{
  "n_layer": 10,
  "d_model": 256,
  "n_head": 4,
  "n_kv_head": 1,
  "head_dim": 64,
  "d_mlp": 704,
  "vocab_size": 8192,
  "activation": "swiglu",
  "norm": "rmsnorm",
  "norm_place": "pre",
  "norm_eps": 1e-05,
  "positions": "rope",
  "rope_base": 10000.0,
  "rope_fraction": 1.0,
  "qk_norm": true,
  "attn_scale": 0.125,
  "bias": "none",
  "tie_embeddings": false,
  "parallel_block": false,
  "init": "trunc",
  "init_std_qkv": 0.0263,
  "init_std_o": 0.0,
  "init_std_up": 0.0263,
  "init_std_down": 0.0,
  "optimizer": "adamw",
  "lr": 0.0012,
  "lr_mult_o": 0.877,
  "lr_mult_up": 1.06,
  "beta1": 0.9,
  "beta2": 0.99,
  "lr_head": 0.00273,
  "warmup_steps": 283,
  "schedule": "wsd",
  "decay_fraction": 0.7,
  "decay_shape": "pow",
  "final_lr_fraction": 0.1,
  "batch_tokens": [8192, 16384, 32768],
  "seq_len": 512,
  "doc_mask": true,
  "train_tokens": 213300000,
  "steps": 12694,
  "dataset": "wikipedia_en"
}
MLP neurons of a small language model. Each row is named by its layer, matrix (gate and up: input weights) and neuron, and shows model dimensions 144-239. Each number is 128 + 32 x the weight over its row's rms, rounded and kept within 0 to 255. Numbers have three digits each. A neuron's up and down rows have the sign that makes its largest values positive.
A block is one neuron, or neurons of one layer that tend to fire together. After each block is what it responds to, as a language model described it from the Wikipedia text at the highest values.

L5.gate75:146144164101135124132115178159116135156163132141140096116094162077060204155116149126147093105136145134149128141136129174124133112116083131132081132134160168141165171165112112138148113173229132187113154083111158165084121139024151136096142098132118083075111171152150142123132155152119132107
L5.up75:167133186136118050078097183100160139098114132104111187084125108107091112074117131150078115090130117161101169170075128111147067107173126133148113140119117072100144103188152190128130195111162109149200173166074152161169116142120133078167083167089125126116106156119137150133123071116198163088
L5.gate445:081121153145063133136111138116121133100120092099114133133124133091111108096081103174077116142146122112102158084091136189050140088126106114120111127181168120157141132124098114120124094152182111196146111129118167145171232157129081145114123150225115099142130077179120129139111106154112110141
L5.up445:056116134102140094126108185046151118172179138100112131119123099125123144140136194134134144109192113170105183189085103131171114163139112157135095125113134098133164092170129096144086072204091156060129151092123088045180134049122105097102063098173159139078094166143148101089117115122114071151
L5.gate492:098096148096124136104141159175107124129147138119141086106095076021092147102102128153155115143068079075083186096087078096138125105152095097149126103089203136124197125135113146157136161120088084145105138153092118131155173135133130134120114101115136015155040162158130131140176141109113136125
L5.up492:081136093153130144109167142134068174118104114173118170113116121106132143057137130136125107102111113083127087121129143135143116126133056082118107151120152115140176093133120092167167188131066102129144142107122130100188101150119092123164106104193131104075098107175098060131134131116091112119
L5.gate575:125135163081115155182148120077082150137113162144160201160104178151165160100176137097125075128136181106142117057121182104124131138093131136160080126135159170109132107120143135191160119089111143106153086132132138104132120116155121117136168152107021125123074170083125089126156142119142149140
L5.up575:088119141109122119135116091094105109113146145110175116137160121058095118163107121145166116142104084142090076166115145156117128143127192096095141125199196115144146140172127130192191145091089134127129111118133066173124117101111220139132181104147160142066154114170107106168111172126141173143
Description: Year digit after 2. The 0 directly after an initial 2 in 21st-century years like 2001, 2012, 2025, typically after "In"; weakly, closing quotes and heading words.

L5.gate276:166076178160179172105137072075192134108074133117092155144112140140128093067077151109127078070160101089077160136152155133161188112184091077127147121109141131204106108152126144116101142171185096129227073109089142102151142152132126089050103130107144124112121157099133096161102139125052131143
L5.up276:154090083118138112144150104166155158165155133095156150089071063078102076132127105095201176165106159161123136082127120188127075109152139122125140147094129094125089104097165106107172140114111123151132212118176149153133142226150066120150111174134156120165148141136132161108160064117125088131
L5.gate301:146097156179160139096079124167140202124101132157190120097080092141127152106118086176126041087065108134078142155126117167141108098099095131120103165166117121138076077115185152100148169140176103135169103073164134179083081140126094106022081156152086118122140097172154108087108105120114137131
L5.up301:152150170166139166044133121139143118113122135148130142134119063141106116143060085190168139105048187160152183135120097152121146092123109170140128132182077196166083094065088171087144204105152146120184151146139077124190094176121124075138110150151121092113151140164128121136038152132096129103
L5.gate541:097056157179116208168134071110108185111102129124118060095172112120064154160108126099162112143167138161092161155154130114137119170088094133088132084141139098094059100103151135149123155163165083102184115072091151135138117153131091119134131101179135111158158134144153116111117083096077179146
L5.up541:156118134127113123101138150128150134113148121154182118121071154119136064105179147176131054074116137122172080121148139078183123132114107172176068156134136154119118096116154090098133126102096072076119113154121092122142108167084148140119191188116112131106093121153151103152123144086105111120
L5.gate614:119098127110112111147107146184137144075147117188098113122097163137141150147138112142127137097090121147125109092135153122129097131133118102116147123109175109081100094150082107159128131122124161139150096148134104131146083089159100167117156168207133152142119042167193128095105128123113173127
L5.up614:050131159157139123070146133168121163118131137159179115134181053129099119172097121141119111078070190155188130173090122151164079182057129099129145170173126163165170115190049107086141139112144094100140125139185131144127124132136192116106128149138116171089145203131140166122131152154120131114
Description: Definitional main verb. The main verb right after a Wikipedia article's subject in its opening sentence, such as is, has, was; also some digits inside years.

L6.gate167:162127160114127089125093112109099172188120148088155159164129110168159136131072131126152117131177151110151117119146179195169129159039122073095165135087099128143142111107140096117129142102180171133066091133107136122095156142123134112100146134156145149110170163115136128155126141082091075173
L6.up167:099119149165109091122106135149160092166158119178089147098086094082141098137118115119141179169103158156191206097200159146155137152067103174155092134135132139107086150158111153156111099169135127167082132109131136156121078110116086160100156146161086132204130135184148119202124158162101149157
L6.gate194:126114101139076200082079121127164114146145122053123140084148143161121163119096150138171138135127163202072143075115110107123115145099077124126104148111122145140146087124108166125132093141138133087140144110144104117106126122107142073099144116203126132075196124110114102120155142134061125161
L6.up194:145100103130159140129116104111210123095181131044147175135149106156154115166178125186128144123106145176135155134136142097135161088148101131134154136151092159144128089107148107125118184110124068073133193081128139109125166127054196076165089172148174081150133139088109067117134150117107113165
L6.gate201:166086128147168131049138147165137129159139150065165119105107086196151118020084226122109093138064117139130112154184121151147057139107142123103079147163150202121081132122160100100101173104184157110079091155110160146101151150153116138124130119099079111110124124165164135120073149100169112086
L6.up201:142131166160151093110183108123160139103063147115136097158119152188088154107160173126186118123125132117158180156166098119109098129116137191120155170128091137116125109137095170166089101175119142074115141114082132084094115182124147194069142132125088093167178163081151089163139146143149146122
L6.gate258:195100190132124110076122092122159172154130139113109121067095111154194099105161115147143147126121138196205074135116135084181084152092113184144062141140136134169175165133127098085143153125163135169162099192156174165094108170116116157119126165143114180126060132107173083084157182111077164145
L6.up258:149141155157176205131124123149169125076120124114197168179116186087116117164145202158174179153185056095131129149151152193182121100121139086115088124161095142087076138087121102078124123131090165110113122126132130130183125132103149097124108131116170115133117174134105157059114134130133091143
L6.gate307:122122073130195087126085148122100170161099115112122144047127124107122130104159153107096171148151145097087075169104127133106170090170074140128136083094124120122170116144143099121094118122149162114067143193117148068135164100120088158115113177094153116115124095070126159152187105125123184129
L6.up307:106141171145132100111065076103139161135164221127146058148128126060112102107101155103151092142159126136160188084160159093150124197087123076133141163119091118176098099180221119234183114127126152112122069140137161100113084117153102159072127139143121147092092134111171124076138141106106143183
L6.gate316:132094123142103082085095121150154171107164191115157076117137079142114086154091105102144069142123073110119092111117120091188067144119102141090064135113182145128097116125140145118133118138144113136089143176142178126078118165134109084136099124133177129103115102139200152083118180107094137162
L6.up316:176133120200123117120140136048168165144087140101149159129170152136104124168138093137160109153206138133101117126101151144172141103057157100129083108111131116127063154078100180094127167157134182164138155126116129090124121183124200091140130173039190098156159125135185152118136065142137097143
L6.gate333:147109187118203111124114097125133129154148148108188112069086164120187149134176129190184079224119145109139209065103092173102122111095154118146128113127144134113096127094175093137170100161160119146118121169220157159117125121148065121150132124136147124086118114159117073100237135122115135172
L6.up333:145125143116200132129102112109134111127096138164157118152085151135176105144115112183180106176103154101188132068120075183130175125092139088126076079111161158095115149111135068135161147168142110094086146147202137072149159132174143126151148158106159070121151082201127155133182110185090159209
L6.gate346:136162130155117171114125102098140196139147193095197121129148163173131103129124073140187101115106120100150178145167157090183118084112143161156113175154086091182164100106195137135111161128166090167147095097179192137125101186122165100085074127117172141116202132111123108108121176092151108171
L6.up346:179165144134130115073155113157149080068147177126140107157118098179126162148040048148167127096125157129120148123155128108131133123134149158123120098129040126168125095115147151112106171091147107150162145169201142092170134142094175053119142092131150152105174145109138118125131133142136181173
L6.gate364:144131132161167177063080116148110179089122154140101136138123077178130148148125097158163074092110119222109131164112168119149070130061097117140153127188081125128110140123115131149155135144111135084170158146167115147111111132121090187092069187094150125153100143127163054082086127122183107113
L6.up364:165166131208158135076083087117133148150114113124145080099151092105155136097109089252108150074095126131179127134119132125107064175049097125101156118131106091132115148119135118129169124137145156145154138110177125124144125074121103103105141162088087116118108156187154149050103089075110110098
L6.gate374:166157071088109127150086113088108077122100142134152137175162082140126135131100037152097103159163107125076124128128079123138110229160098184152191142090177135119153121097125150055094094134097062142109168055171192128164077195152131090107130151133135095137126129163127107143174116104179177157
L6.up374:142063190176102120168105156109107124190147144142167141098159140160084139161111116141131134187080164118151163067103112094134151083082152105150106133085113119073160129153168173130173063166098130123086061133087174097120133128100106125090173115130095090146155168144146141089144137140155054190
L6.gate404:170132149152094115107163149096086077178148132132161137105116177193151139111136067108143111107162163136130153142167095178119113106157101102163080109115149084099135164109174101097134138164127157165160119153148129156049108206155102191123180154113145150135133144149109096132141182112156211107
L6.up404:114160148188133136084104156115134085137152098114105119121123172105155109153090113140147117069181144173140163123148088146115127109129103080173140136124147150162168134118100129118053122168106151130201089176144085212130132160114126146094161149103156182103114121171074051070118172172173162104
L6.gate420:174109144202138153089129103114158122127127164150158176106092139219120159117131078091173124127155144197114134102146136141108169116101155099068092143145119177176185093141131141062112099142124105106166092107103085091077080165163119073129136127111117119163116085178139119081148123120117115083
L6.up420:176105160126148148126036131167121165162141118157116091141142158153110100089143093074141074192143189120116185107161152177137139110171118128143111142133052072076114115106160154097138127153126074152127100128127078063121157132135112124153147122108165125116136123097142183104117130175084143175
L6.gate489:155102128160126117093109114103150132143111126092137135139158125174195157059100080076132114127124154120116157118135135089126171147114098169152052149099072119150082151176110104129069145113176115178166136138111162137124076138105169152163086179097146158177102165111157087160153054108073194097
L6.up489:092147182154101170134125125149092138152158148103133117073162095094190116130160041111141185118136190182165105082129162140143070122141184104163169152101082128163147099129143119142112124138097082089101099140132127120143073112131203101129129195123098124111119088146145117128120123126091171157
L6.gate514:084141095081137078106080114151078200152069087180158128090137143176139140117154085151135099114117136167097116139107147102112166105183075182142070089122151159119145157157100101150119122147141124156092116147135125105106079127158109149101133156104116128114135102145127136131093111133139185103
L6.up514:168085058135102096107115133142128167133115084188141129161119093173117171093179114090142123120112171141165095115119123108127102118127173115180069116169130153100107170137083134112115115121088083120144127084114134101165088125167159043141155118093141137114138148109136145130051097203116115063
L6.gate546:152188099159102121046143125101185170121101141165152137151114130121182157136148109176092099212121126127097148146089094106141134156125098054088095093163051114135123118097134121131133141075182160122118191115137170164096084093107115119118132136147077125157148164141122103084181168117075090129
L6.up546:160111155115177161135097095121108130110117109140162147169150145093163077162117172191100159163132080185147106142109106169106108126132151101070146100090138082183082128114176116095144193104116163141115111039169117063138152093085109121132137133105088090147118165168091157125096093157129106085
L6.gate628:154092129092156104158095155127116151121107128133132198102141174098099143151141149127143120160081119172093089041119120171118152084179076137169068156115160149142131127148083092090117145159211087166137118132111140089099152136124072208147137150156126105128130064190179158067099140113103160189
L6.up628:160136159145154175159145171127144080107135140183124139141108165138151133087147138077188217145210178130061178164120168154139123159167093149084073155157108167144116113185119122115128054135172154204189131171122113073147120125195116147135117090140075130166080144126017174125099106084106074116
Description: Article-opening copula verb. The is or was right after the subject name opening a Wikipedia article (Beebo is, Abbey… was), plus some table-header cells and digits.

L7.gate373:130138089078146130162119135092111201125072147144154148120109160099131111175083077194099086085103169158118133206122114128080171100100080157159122098147127100148163092087099139102113110137203120166136146114150147130140122172140109186121129107111166087124111164098110095139142108137163223162
L7.up373:100180104125133127141075148164166093106119145121094117176145140075178127103078145088141133146112131097098168123124122152169105165104111088155141118149191143132146130108137130139167148125134134064105129181094126171126168149141103129181156152073163133147119060136108110120147160098111126156
Description: Wiki section-heading markers. Opening == or === at the start of a line that begins a Wikipedia section heading, as in ==History== or == Geography ==; more weakly, pipes and cells in markup tables.

L6.gate13:136158167154088157107135153096096171169134137121082144091141177143132199084133114105132111125120094142102153162150171134118113134103130134131152153121153126157162116142120138106092108147156157219138101172126169143133116113143120174086138097182133110132138141158143071146113203118163156130
L6.up13:111175082105126155158166161148127137056154153151079148145150076157070117096161078112137183152132127147166083121088085119130109182114118174090095136147133134108096125156153087145158091136089164132103137164121108145142153112173158104181209077140116091096087157114159135095099093095146107166
L6.gate60:120109164153127107061117146182197152110094155093124097102101126147148080139130204144149117124136131123127130090164139148079082093089143157136081143125164178096140105131158076119154080171154149133103129145086129174082112113187118140104083106158108105147132120192153146100116149130108154169
L6.up60:115086135092120132069132124110106164107120154151126069141143104110134117084140169148143096117139104172166101063153128113138115080101167117068104164104145162115115081098129111125096100130141168068151081187114113116095159105134091153115136130151119169213164110127156167049104119108186097111
L6.gate91:080107114120152104176129097143119195100166121117122183081084141081133110094168139114161123133098102154141169133091200104140101117127108170129120154062098154144155085179107079115113156110117081142122146094133143160116111145142156118161135239112115116096087156114161134144146147161173201145
L6.up91:187164092121144159082079065099095124119193132101135115138184106151078125188143111112109119149121150133187097168113110120123153140161129146086113171106180086108135129181149109072099073140104128106085134174119115128099082101141165143146147128176107115084157141135060130103139186131174087160
L6.gate179:073117150119118131159131150093091192130077196161117164116137141150078147154111108102146097097142120126066123100121137158164140145125083148144127180182161144184093130146112155201174161144149153090119171092116143119115106119092114056063120137079104150130099138158138122148171119101138169124
L6.up179:097092061120088090145171142119136181112122153172073116189125094118057173123085127133128146116067140154095078083175154131104130140166133110121180163184126155153112078128121132156144165141151089100128128111094096088190147153108099070127143068143168130144097177148125117150107160216083118079
L6.gate225:090108147054159159126123159170085128191143132097113142114144094139114107154140149111149036129180024144161111134139098143142100101143141088132115203183136149107113134155110138131084066118179117140130114135111141181108098123207112136161082127157111069138083101155184128112085146132150160085
L6.up225:126165116106121118085149137102134133116136122068125106100166136163190128107111111142170073132093117106119113187146097123120146086168136127102116123163135224104158108088168153120150079123130147139121098139016124133098132136167098083168139137154115088118097096109067147145116071129152109122
L6.gate236:122127148126146093101074118179083128081189141058125120140155092112156129070145140169144140137119161153114106173133119164180087077165103190187155174147119099124094091133129136149098158109124099150134142126150149086105116073182131131086131130184143046124061144139139130130127108145171132171
L6.up236:149116147124169068130108130163124171113193124069129137127173149180139157206095082161125131091139157191076066177116148121106149105135134161197123118138108128177112123102162186125139102076135125156134117112085146078088123107149186088107104124156136195092115056102174199135158096134132078169
L6.gate267:081092124070128154100143153175110195046085164110127125092165143161156172144124141164150113065113114155089079151111063177166084083201126160100119139159133111088152098152112106109133116163127127141124144121124101134094146119192138089141071149148141123158150140146160106154152099125146155109
L6.up267:164118144145146135165055130132149130113124124087152126153074136169086113138109161141135123130173120126112100123120104110124111122083075111133107178099159120136067149167123168101169077109151107182192183224128120091138113078112187080134094155089119138072092141124094142127082080107121146123
L6.gate275:140070160152202085128166125086132129121090127108143135165125102132145127061141103151097108167157125153118100167045106130126081112155105142074115146132113117129074108098115186102130145113120114139184151160172110126125106099182147126148170180130115083127133070117162142131081090115156157135
L6.up275:152105134160155157122189150139134138059096189113145109137155128184117130178140100120114149109139112157164124150094132093092077139113059205162089112177147136118063140153126152108096155118088057138126096138145134109146122117116103121078092164130112181087118105113138085094117113108151129118
L6.gate325:110124133110135123156149132115096147096098123114110126137158090134103143137112124137080096105154129160151101153091102156116146163140087158065193110071124176186101116128091077127163143154166147172114075142067126131133193130111098120144106097115154123142154142113103131121088147097197123180
L6.up325:075147162111101130065135121141096199089060130130176120136110140153140174099174177179179106183130155188113142195136152089144150128165124098114121154096125140138137138115144168124174121095186144089131171185141070136174128141096130071172100083137111103140162141130116169027134089140185141128
L6.gate334:125150131158134114062151123146081133121180135103161133084117071126129144179147123201084092174074144137163135145031133103115172081101163151109086110135216162120170116192101138136137140099143171159101109132140164124144107172122120133144128138191123146142158165171091153131099209117123121128
L6.up334:122143089116068170162110084199156105118102160065126133131108146185135140069100171113128136171155092148147136110177184063147124121210113115085086126069137153129140139103111088188125063062131078106104112194104153117108116073144129078144109125143060122141116122170164176080085062144096161087
L6.gate386:107075124166153127197135051148105152136130145124135154147140099093136104154094150175179149183108141091163100099187088186121148096067173141096155108090111097108178139160152181160129154074130088186092132086147147099099084142109201109087142168069129138123112141140119136197134091150141132153
L6.up386:109102105124126137171141096169109157140131141109090136145116168172079162117159127072143118143094095113145137140131132181119095119105182113163196168127148106097091094120160169131088193135110080152130092106139105101131107124152123122092105176075123115114148132127131160153163152137189145186
L6.gate528:144153166107120138132140141167103100102147107124093164131114153099098177094148083084106120087084160141159091122119175088080166146101132142118103176122081134145152136204084103140139114115113123115116069225083155124074107116119103134098129135105083121097124134130144125125102116116137177118
L6.up528:094130119121129136118167128108196117091155146148079161155157125128136165099131188150133120105151152179144108125166144159111117112129118104089161110126160181074109091111141128121160101129143109094128092156153082063135089138130158121089146103164169154142162159119131160108122120114085149124
L6.gate567:110136103130123145095158208126154156102101124075124173129088113138108144076103089162101096108114120145062116134127191114098173127118097142201141129146132136159160075060155130103125108165166146201163166037092191148116220109154121136108030100136115165152147141099169105121113119132143233105
L6.up567:163115158136069146142159194100036126098080148122101173134093172161094156162134105085101069138093136072083125174087150127135148183119151105151096158109083113145093111167118156128117099111129089075078165143117096146189153060113181178155134118118102081048145134091115111125131132172089078084
L6.gate597:112139156088157123143121066129178113115141128044099146162122089186120191101139164106204119139111102147123202114132148153134113104142062138106130166146131158169172129112116155115107105161122122129149120105134111136129120130137113152078121094125140139083110124134149143126174093082164130168
L6.up597:176046155083149134141128108125192095114135142085085123158109119127087162162112148119165138166117075162178120150098108123156130124170135111084126114155143157146184134110115108115070144136112124102152113059115056099168165144099152126180117149133180095133117159127167130134147095149158112213
L6.gate605:126144095092184112164137093115079197114083161223130150122177154166144201169128137174118069126085106176078140151108129186097138124116134176129158094081140157117160078103146122173112123147103080146122132144176084079110126103172109080048074097111155155121150082123126157113116083141161128180
L6.up605:159059118119122171203076078123094105089107109108134141141156107204110169064127138138154131137155085165082115148157117125171132140157127113106103105112133097188101145110046126110124161102142123125177151121141105130169172063108108077137163176133180106142132143182120163110096099130163135084
L6.gate623:124121149072106063103159151107087181124087139082112100060134072165128184126088128173132077151106094144143175166063127073101149176161108086143149121124106215141104115093123127141113130073148112123136119120138128106113104133137120109167150110152132064133103124089173128179142130101158101106
L6.up623:118102164157103147143169126119148043130177134106133193114108142129157158175127118093129137189119132100172134124100150108114149132128122130147118130142133127113142154112160095125183087148129179210085130133114169168127128129156101103125159113149194143127107102234079123137158141143112130151
Description: Year second digit. The second digit of four-digit years, mainly the 0 after 2 in 2000s years (2002, 2013), plus occasional mid-word pieces.

L7.gate519:151117159155171148128130144104137168103152162105135085097164100129168108149092143136161145063129119141159094194099133119160120073052105144004098130114122124102116103125143143080128087109112086157213112158123121140125130166117143151163128132161153107158116116169151083089116156117163172154
L7.up519:159077150159108139140122133167134144094133116120098080144162084151145156109149136105154094144103109137083085138137074079230204123178081133098092153182139179153174123099139141146162102124126124166098103151130161186090172087138116127142130168138126073113118121128144164143114170098101094065
Description: Birth-year digits, bio openings. The second digit of birth years after "born 1" in people lists and biographies, plus the article after "is/was" opening a biography; also word-interior fragments in names.

L7.gate272:130128093159146131186125121121115128140172146120119150135088115157158131100137091098190112159128074132111136146066162131098062117176118125110196208117173145126183144178105094170087134114186149083133192120108149173122153107181078155058184147141155049119122145148139114129153130132137099118
L7.up272:090088140147156133164107122204142106073133115097093112138063151118122123115140135119167124143058126135137127089092073083117087104092157111139144176091099138082142170150148061168112086174099115228128176087137101103067138105234128107125089142127095111058158180126112121115178121153141132151
Description: Mid-word pieces in years. Fires on the second digit of four-digit years, mostly the 0 in 20xx (2022, 2010) or 9 in 19xx, and on middle syllables of place names (Tobago, Nicaraguan, Telugu).

L5.gate33:156178125069102113146124121144102099094146158138225088143110118075079143155148132123120108128097115121181110146149108144118135104152120197125133090144132089138166106113157095168175122158116133204142106135089139115152169105111171126114125152155100130083141136159096147189127139105112155093
L5.up33:113086156072137205120090078099118109168095137119184189108147148147091079191138069108117127123096150111169123139152150142090111093153179073069101167121165099069119095137131122137174125160133107131122136172128082120095134087082066151174168134155112113177178152119130125180118136126129146056
L5.gate49:174150159082090182117121076125089148115109142142112129129151131161108156118100070116076108133034110167118051064136181145136086160136114166082136161104118090179145068115135140127156120162149178141109116106096150100126164088075095127113122137144147163130124154118204099134151065125148156112
L5.up49:150174135093187117161127061144104101154100091214139097181172110170083162165120130185119158103083140106186112104130129158090150188125093103091157104077082109108097124088095117103162168159151113070208143123083056116136145133119157109098190102130228145116132120129142050203091149143151130111
L5.gate69:177144119150180084093070070125147149116135117092121091122151046143127144135088068137160121154139110147129192146193135090166084154077126175086154122156134102176152147132082087137131167126153172152157164110170094142135162193141102087142138163146159144092125128161172147097106119149181119118
L5.up69:105109132170134128096118119157133222086123155091120096108122142081113132142098139083134096069142152133149163131152150150107141161153113174117161135134136109111146101058177120086165136096048083171144137157140153141191190107107202138091156158171137157141098146132086174108161168116047200105
L5.gate549:122135075138145152138093140181151137103167123110105093098117143125087164126132143127117115111033155140173111125103112150109160103159085095088138112177157135154167110138112117142144102143176174165085092100114143146104119116096110095077153060137160187089093122169109107156162128129169150116
L5.up549:201116177124143166165070101153139082120158139183148170082097149155137155101122094122120101124081162124144157086083118108087195147182092127123070122183172126135107145144164158116145138164164164113170095160107126078156157132074053171123109159112134157141163179118120154095145123126123110135
Description: Section heading markers. Mostly the == or === opening a new Wikipedia section heading after a blank line (==See also==, ===Other sights===); more weakly, the first digits of years like 2025 or 1887.

L6.gate44:139097102099100119151123144182101139104118111075068099079042113154143127153145121124134093147102140206131081107130140192190074109093142130138155149146156144113129153155178123087200125129172135100124125143153121162099107065163100137086161174108130116080132146122102059135123120123185186134
L6.up44:091163132184103122099133120174133133117117126123185139157131170144105157148154103087107129184106134103109084097171091146159099083053107135117123132100139112168121145193108121084127172074186191157092145116109140108058143135134155111112146122166148090124147141141062157130130144161123156167
L6.gate82:156154158116050159123123074129080135167096152143127212133160104139183146117122148110111098090122137158083188132151113147098099099155091141145143124068138161124078091134198117204176082140155103125134157181128111095136106145117060159092140125098026072122105131140094088071138142115097127120
L6.up82:127186143086151137135099185159156098124107121093076153094126122191133154112169118102123133119146131206163147157128182104196129125104120163097119079133131120105127173141190144119167055104140141184121106140140103182124107100145127116097147105118114147156117147126148111181174124107113127121
L6.gate114:078087138138105109102102153155114127154102121162153154108116143087159105102148143098099094108120102138110199165154183090146163153128058162113054173071208136114149123138144135130163114171177152108128111168112184128139066083141091115122145072155092142154144097109095113109144245128096133156
L6.up114:104122130128069118067169156123130065174153081118141163090124106148166108125173134075131151076077163127180174133189191099100125187126148115090162137073181114113096143105123169151118130167111082120146130215120172072149111099145127134135176124112130120171086163115093123160062128179119126114
L6.gate148:113205129066137148123095103147093167129106146152134087093155120081164125148143115132104110145129074138073144183105122144111101159142162128094071109106106148150142145158142135124158078141158095178141151141146177128160140151237133151124121119102112103118077134145088118108140137122089174149
L6.up148:116132115186107128101102090101139127093122144155129114108153178119129075172111165071135157151118099106099117153107107127109164170190142075079103073116088160150196140124096122115143126096187119090083159119129067130207155116160122151153140172184182145112123183182133110079119112192083161138
L6.gate152:070167128149076149112093071107118129106143140115119143126161131147175160036096071127127137108155118111122249091224158115109083143126089141105115134077070137109129116113103097147104141137100097135158151156121125130123118105173135091127168131115103169109117121179177096085146078092149102152
L6.up152:086111146145089105152127128190091137116150142135157100122106153174138104137155096087073154161118104085100147192120092170148125085061114065131164131137142153176130113123208164135127117150149087092062110104082151104128124136169137167104112149173120117181126074134109129101135075135101113170
L6.gate176:173151158152090149157119063157170163151090183080100138100067074087186134158092119151125105165099133089151144132134135192148166165130178178146124113125118122145148122173126138196139132156186139151152125111135147102166122111162075135135053193082148071054073084140145167127166128111177184159
L6.up176:156137121151120130124100066151159130127160177174088152143127044165153129146017150129116127149119126121168123094102114183109143157151148160096176112160167071137169143130112138162138152151136103121092146096154100085189135115155094135093123166103138105079128126095133158100166100131130132088
L6.gate186:177115082171129052062096094169156145127122138141200171092101083121164156147186134122139125096157045151137186152184125113081154131170097158087124147152149150116144125139096107150191094164191119112120072146106146149086140154143111087144118097151147131087089132153144156107119117088118128098
L6.up186:125104129064094071128117130228096116132138116063089127101151140155124117116144177126177137103123151065103134149100161133148032135144151132117093186079126109164146150107130131181126139139108208175131086133113109111153112083073090118187125091127069171084096102145118143079096161112111149141
L6.gate261:104165149128130133120141191148114100148141118144147194153141160133151164141137099119140114169152130150170093149192092095119113107127131136059196132096138106065157168107148096127157090142137133146117091136145189174120080114166141098098135055163111078102108110137068168096141187105105121095
L6.up261:099164202080146089136155117165107116110109126119071109118124086133094115100145164068137115100089053180129058120093176073155125127124069130181104148163157140140142112173108165159076169144081132104157100071110192077086164092145074151172133134103080070180095112129150092153120107122117141107
L6.gate269:102185178119125124167176166092121110162139138127147158158094133162145184143143098117115121090151137188141164155139134069146098149126118136089130158116152084155109119099148126140137126177141124098083085174098139122104120092082126092105097119172124133099091127113137143134172158117091134094
L6.up269:120212172154075150103166131113148093167113114131153146096143126128132128124099164106084145148098079065082130115101131166166135068101097190087150119167189108137157089148172116150115091113106135158127151159119142151166120113153069156145138099188096124108085076167095109163123106123103170143
L6.gate315:190122153128098127129083113099127203199138116138115154097147114239158142160089090167140101134136090202103139123095161148156119109096087158081092077035140140166149137143124107119142092163137156117098105143120109151174180125137082176134081137164116050139109095147100104100124111137131194109
L6.up315:164204148116096130143157117099089161150111111127107126152162120104193106114087121123113124163166120138097120092177094127118101153119174160125132181083161178176136093086114108098090110124142135130149079112116102182169160142122140145181088119145097092189123060088123102155105175117098099090
L6.gate328:083143170081159089127077098138062207109103118105137121107081179164152148117131143189174114139118093159119149172165124121190120136153089179115128161156106172199142110125169149147114149135218117132126123096161138151119088124165132130082078100149119146078103165131177150104184130123149130120
L6.up328:091174137099154117093113133181126119141125120159087087095120190145174118204105126161143113125088105122102119134155126115187189094167095120092118083160111164150140115114124188154135168131160127122121138161170040115173113153167158108129129170147132160058093124142138122127136143211154127161
L6.gate382:095140080126188148193087099141076147147141114193130122075076124075135133159183102155134156124078119189048074172114123136100125146147107138141074104153194156120136147130194085130149114165152164158092106112147148140144145142141145124117112121095110150109097100180074116116150217106147157154
L6.up382:141122073139162156165126098121147173099153110176111133113154124082127125170140110086160151123077157152096080167124124144117153153121036079117110062131176137065109202134173097139154124126162108104073093090123108102195195122130097105148149085126114148096135120157090154092151155179090134141
L6.gate435:109167186166071121127093117121111178133107158102158131129115179170140127101123118101115108109117092175072152157162121136161100116126102137116114146162147113144100070123131165145162115151178162147125130147109161181154095093177114115119090136140098121110092136134166124099153128078086150119
L6.up435:130111156175089147108145106129117058108126141105110139160163153167100141125119083084107126125084137138167152108176146162198125120147165117107244128148128132145113108134109165126144140158139098136123103134119063088167114125152081118119127198160160121115093111126183136165051135161123140083
L6.gate437:118201143176139110145101085157121143129129141170123095100156167162141117174051113096094100118089105186113137129168106095087155130117076168151132131131135040190171088071084143129121139109112137124122107166149140156174154112181109162110113170140142158084118105120148050119090181144121146135
L6.up437:150101085200132141095118155092069185163150146160074168110134176105132215121123105161110089113103154175089101137124172128108117137154097096205102147132118150172172156090158068100132118163169161211143108172139118176118143130137140152116171093140145157145144113127098107096171188100146141139
L6.gate446:129144146040144160146155111060153138162029149143116207164153186148084133144096086145128091056152077135114118069072125093138089128103119103127137133130175097113138127197089154125189156144148169144143144119164158123124133121154122148106104051091078138100128137072172094079148150099129150105
L6.up446:145113138115131213123080075085108113167093139133209182157199146159116111130051128158132090160125068195124116185147146126108142129144117142071099152107111129130114160158148086119131120156191148149147143080155096100114101150088131151122149125144091099190146104117147156199142127118165154096
L6.gate635:151131113199161132151130104145129154074130114157132137109100229141143115116119092153140172089129066138059135133122151063132088140178076126129160113112113096095081145158139186129097167159155167129128106132109130142142209119159050126098103116089076177125103144122084155111158166137128124134
L6.up635:073159119191155136113086201125098134124136114191131131127081157122097139145133095132077143106116088140116127042172150111131110162132101111109060126187165161161147118112109145167135146156144162133071178123113083148125140136096134118070088097169117152101133138159123076165159126154133165147
Description: Wiki section heading markers. Opening == or ==== of a Wikipedia section heading after a blank line (e.g. ==Cast==, == History ==); weaker on digits inside numbers and figures.